From a checkpoint of a small transformer trained on Wikipedia.
Size: 15 layers, MLP 768 GELU, vocabulary 528, 6.79M parameters.
Architecture: RMSNorm before each block, learned positions, no biases in attention or MLP, tied embeddings.
Training: a variant of Muon for these matrices, 292M tokens, 4458 steps.
MLP neurons of a small language model. Each row is named by its layer, matrix (up: input weights) and neuron, and shows model dimensions 0-191. Each number is 500 + 40 x the weight over its row's rms, rounded and kept within 0 to 999. Numbers have three digits each.
Before each neuron's rows, "fires in" lists the words (lower case) most often at its 100 highest values on Wikipedia text that the model never trained on; "fires on" lists the tokens most often at its 100 highest values on Wikipedia text that the model never trained on. A number after a token or word is its count.

fires in: "october" 18, "3" 10, "of" 8, "background" 7, "engineering" 4, "round" 4
fires on: "o" 18, "g" 16, "3" 16, "ine" 9, "e" 8, " of" 8
L5.up602:492573538469415517514492542496522535461533508529473545410488498494534519450483428506527502535535511531522426565523549542504469541454532487540527439521470515443496456517500543497519559510533441497489501574548536529587526467437521443453468447485480488468461545535448498497486480542482480501464490522483506577456507527501617587483431447519465463489450478478557540511485498452520482480455501489483465466506542509387500468551497561554520497550515470530468457569479439478567475563432503428590520553492593504507465460508533560517502502498518477440556529507464548505523479430508538464

fires in: "held" 14, "help" 10, "health" 9, "head" 8, "headquarters" 5, "hearing" 5
fires on: "l" 27, "ad" 17, "ld" 14, "al" 12, "h" 6, "art" 6
L3.up505:521500512496466491499507527513478535472537499524499506548505486489438481458468469492511546523415475426536531471489443502524505514485536483483496488437459429472398497533554465569474566544481513539513504512504480535510514482551516463454523514524392535503502522487514506550579536513483477552474571469513477539478502544442483484532525428480545565452426506492447494437364496571491519460533475542457514485570471509440510494480636581548521504441472533519511504530541475496471448536530474513481527532498482507544491484440414508436594472475506521533423502509432479460573433460523475494

fires in: "university" 22, "education" 13, "research" 11, "international" 8, "military" 7, "entertainment" 5
fires on: "ation" 27, "ity" 25, "ary" 13, "ear" 11, "ment" 10, "ork" 6
L3.up453:503530450515426525544482541476506459478450548485504548470464494582608544522462407415537489542471540473532511463500506537489502493489570494550529526509589529539505456474470507519583529553473430530484511572516524525456477437556506603592516485499586549521487431567429534539518473575494566526538531497553519485458525408548468447495498493510590518456456500481548525504505438547493473468506484574486491468494540529479508466535513491524504493462538491478472485503466553470463479476465552499492464516555488490430582436557534499508450451527485488538508512513506438541501516459512524491

fires in: "her" 33, "up" 10, "cup" 6, "business" 4
fires on: "her" 36, "up" 25, "l" 10, "us" 9, "ol" 6
L4.up749:437448520482489431511471494540465486549444513439436521495484531521472435495562466459535477512540519492549484430468523491450497477445445490487467575467473445557476467528485526477536476445567525472522498518526533447575507491496450431478556501496511462521538459579435533524489485502456528470580539423508483471444507446540507523509411479460543474458536459548451487458462488524462547444526466443576474573483453461456441492496534504485470558477516531514476497527503482566576546470486549506470489499526499430482468478487498494581458477560423415507446431500568469572540524569496486527

fires in: "during" 19, "william" 7, "williams" 7, "than" 7, "american" 6, "hearing" 5
fires on: "ing" 34, "an" 19, "i" 14, "o" 7
L4.up469:481542564472533557499431509560505476439536484538511506525488544534530561531460505513513447482456488506511493489552597550396556531548561466499537382515506470458522531550527505518507434469513583485444470523488504515499505529518529521461509481506443438548549523478451482446586587510542483517512567448513554516487497586497473496537478528457502487529533537465529498539530514527517453498409507463464417461498467551518519518534531472511509526467461499457444432505491441466446527496503563461482459555559547519456502424602489500528458537497527457530460477439513484438547462450516552497

fires in: "born" 14, "football" 10, "award" 9, "university" 8, "awards" 6, "player" 5
fires on: "ard" 18, "n" 17, "all" 11, "ay" 11, "ity" 8, "ter" 6
L9.up391:489540509479566476458481458478614601493506503537514477469513535497486516528512480504414511515540524436542531568431440521471533493557577493446524528508532496500499552562443439548472529524430624500496509590505468442457510515489493535530511448462480486551481434558511455489525538479530466451545490517456491570472515495498522469464427423545585557456511533532477575576485449551475476418508494573514451512478527543502484531511519457462495494521550476465523440509553504480507488536499461470516422537532501497484553474526477485526470504448505473483463505585475481446498499441519449549

fires in: "team" 35, "election" 8, "population" 7, "teams" 6, "business" 4, "ottoman" 4
fires on: "am" 39, "in" 12, "ion" 10, "ation" 7, "an" 5
L4.up385:490473458454528388483451540573452564483507512472473508528456605468498492535503430542508561479475511475474514401530481482416519495563526525512529514488481480529403483544528522547430404563499499472582526484430538498433479442537507497519496545533394523503575526468504539464508454524456536521544482481455445500510479518519481469556439484506548476513486435492455425477502456510486547475445514495421523434515513468517470464501498472532503474581482542508506460455454448509497551491418493487473480544463500467513512420497487514545414501479457539526486473505493512486549416520472480525

fires in: "league" 32, "coach" 6, "loan" 6, "coaching" 5, "john" 5, "coordinates" 4
fires on: "ag" 32, "ac" 13, "ig" 10, "an" 7, "ord" 5, "h" 5
L5.up553:513540517498540464477534514440512521499486492450465535473516582567471511554494485529408442488515518534510461425506537532494456492622484456554465493532505499436443494579460428495508452514557568533464533532442491511554447506557491512510520484573527462510578530569516476487521477474541495466533515478535494555553494441492579465491466487530487488451488518496499534518483485526505510472434460539480491496482443526545516446529584522449508531476428481497437471532486586528553441573456503559522486447559574504481497459464490498458531576515499525544494582433467506565434500437453522453

fires in: "february" 15, "three" 14, "this" 13, "a" 6, "television" 5
fires on: "b" 21, " th" 19, "e" 13, "a" 13, "v" 5, "th" 5
L7.up80:519464512547461500590487516484515529450524508514512561458474548466490466471504430496490503486522501531490509490500514499469539488456465488513490520498549447533482554447494471535524472490470530438480487460527461522498515456406523470449479512481478580485586494451519451491453451565468490495472522416528519497520427441526443473525481579542407523522519471473439461517505473526546510526463522442477560476527468528562412432548431479528486516449501403405533519482528484506486515468447494436489457478499522510478405521482494502426424502456528594462466457482519580541473439452502431576

fires in: "born" 35, "japanese" 8, "technical" 6, "technology" 4, "discography" 4
fires on: "n" 54, "es" 13, "ap" 6, "em" 6, "p" 6, "it" 4
L11.up327:513534448478503513432437439443512517501467534472484517476539555506501488551494452526477507432537465411503527420509455541483518524473522512446527492473487470505483507503570489521537509470484484452484512522518386542475525512447491462463545549601464555497456517515519519488462418443484492544491464503512447495490503560436484483438529476496438503521518458501493403393562531505505524563516512537538454563459556488519540493410555510519480561497559496537445469566449538462505508438478460511484481427485578507528424486468553415489481492502468484525491486525551584502474404450508476510

fires in: "released" 29, "release" 10, "trophy" 4, "aberdeen" 4, "reveals" 4
fires on: "as" 40, "p" 20, "al" 15, "en" 4, "z" 4
L9.up210:426507550475572470573470546420540523431583544523500537455500562489457540536456505498488459552495516486442525453564484516495475439534439494558543530443628483551491528567465519513513523490505494472476490524509541495563539566491530515493495513582556588500410506498555458509469554414584451505585443482487416478449513537490475474505456537512473518519522582499523530474509464535471529466457499521418490506521544485567488531554536493479524480537524479442441520497539529463527527495520500535458494464510522453521511508515520471517477407477473476469509514491475484497542493400524502450

fires in: "with" 27, "mexico" 7, "alexander" 6, "japanese" 5, "master" 4, "maximum" 4
fires on: "x" 38, " with" 29, "as" 12, "es" 7, "o" 4, "ur" 4
L4.up170:454472512512472520499468481499555460397456447522488512445385540557499572557499562522483497447536494524548556509556503513505481467450564528539520462475525519492439474535563476516548480469474425497478527485499512546522554434473452477490524483549439527522529480571446450485451549495538498483530431474478575495463524521520447524478497470486503487499425513498550450477430497498411459484468485480517531463529516581422509474500510523480529505462463482586501456416473525451489470499463501509464493468413505484584470611467523537483456516580487459447490543478499485472547598487469487516

fires in: "of" 29, "river" 8, "upper" 5, "economic" 4, "and" 4
fires on: " of" 29, "er" 22, "ic" 7, "y" 6
L7.up695:541524426496531494487548507517431502454473471477492525491503524478528544485515501575562552475445549489534465526433502537469494373519530507524546489508545551506438502531484495487527553547530508480510461546444546519418465451477554539515552502498585480492509545504532494479470427488519562499475415496517479500494507533587438559496453498557533487504566592506433459484492422464436559503523547467512534484565444551510516535462454490478490569454532461485472543475519484475439573492556535482544517524511541504469484481535508622541421428487462545494527514496527498469435490489515429492

fires in: "to" 28, "its" 13, "of" 11, "and" 11
fires on: " to" 28, "al" 23, "s" 16, " of" 11, " and" 11
L12.up294:519482498506447523578472495502502442496471591413492463474496490492536493453535520465554568543529501513440508554524548498471523529546448499499437505455527535449474469492479506517548485528592531475545477474502455464554397457572487482457478456488514452477555483497451518574457485524517531472457555572484538501498420488453501526453472511457454478512516486542530524438540458521505495524421515484485520543509491477494448456520472530461541472423459407478469486474500577473553490540524520511512537431449519487571495412479496583396465413542464566513514464533532491511473550488511429535

fires in: "by" 29, "with" 24, "through" 7, "who" 4
fires on: " by" 29, " with" 25, " th" 20, "ou" 9, " wh" 5
L4.up617:470581456462509520534473575552417458525557444544521556436474525448518513485509525509526456462521527529556387519454501515481498472534471446477477528403480544491507478468554523534576455507480461483497517522502519484471426466474484487488501523592516526510474457436479532513507500453522489520509471470482499495566448522535517533433515511529491505432519506485587533539519444446490580595437430458540515507526484486526468481518472487491515547592461516470516437515565462392489513524428519534472543484440361556531494498509531436488471524574502510497507510496527475510524476485484490535

fires in: "some" 16, "most" 16, "an" 14, "front" 5, "few" 4, "more" 4
fires on: "e" 16, "ost" 16, " an" 14, "y" 10, "et" 10, "ew" 9
L8.up448:462502481500585433535583522509526486487587553485501484428508452487508480444476565462576475522521514498545470490469526541532514443447484439505503512498492565525459502496517549457556584475580463483448512452459536572494508529549482459464480556548531526503479449543459478467560475570456467504444462449440487523503486460520481466477616440478477488484538538471500491526527510513479451504471546546512533458443467575416482564553476571527499510445489474511527560507525474473481567477530537571522420543490471515419508494485540590459474498511470482522455514511506575465513527526569458470

fires in: "was" 32, "became" 15, "were" 14, "received" 5
fires on: " was" 32, "ame" 17, " were" 14, "ot" 7, "ed" 6, "et" 6
L12.up762:514532518507521566462525508423526470453564466565470502473480521499503469527552459507512375497534511470513551538497452558451521462502563481479504531536481521463473557497444465485510467462509462540440532444497507534454443516533452478562472442516558515479531461454532544505544455491467506513476520563517430551474482459454480443571503525386546466476500579481500492461498507534488497491489563489515499415414485485454468433510505494515472446424514447501508458455507449531547590485493488491559516557529552452552519521506413534522491525500411445469534537499530419496507574456453540515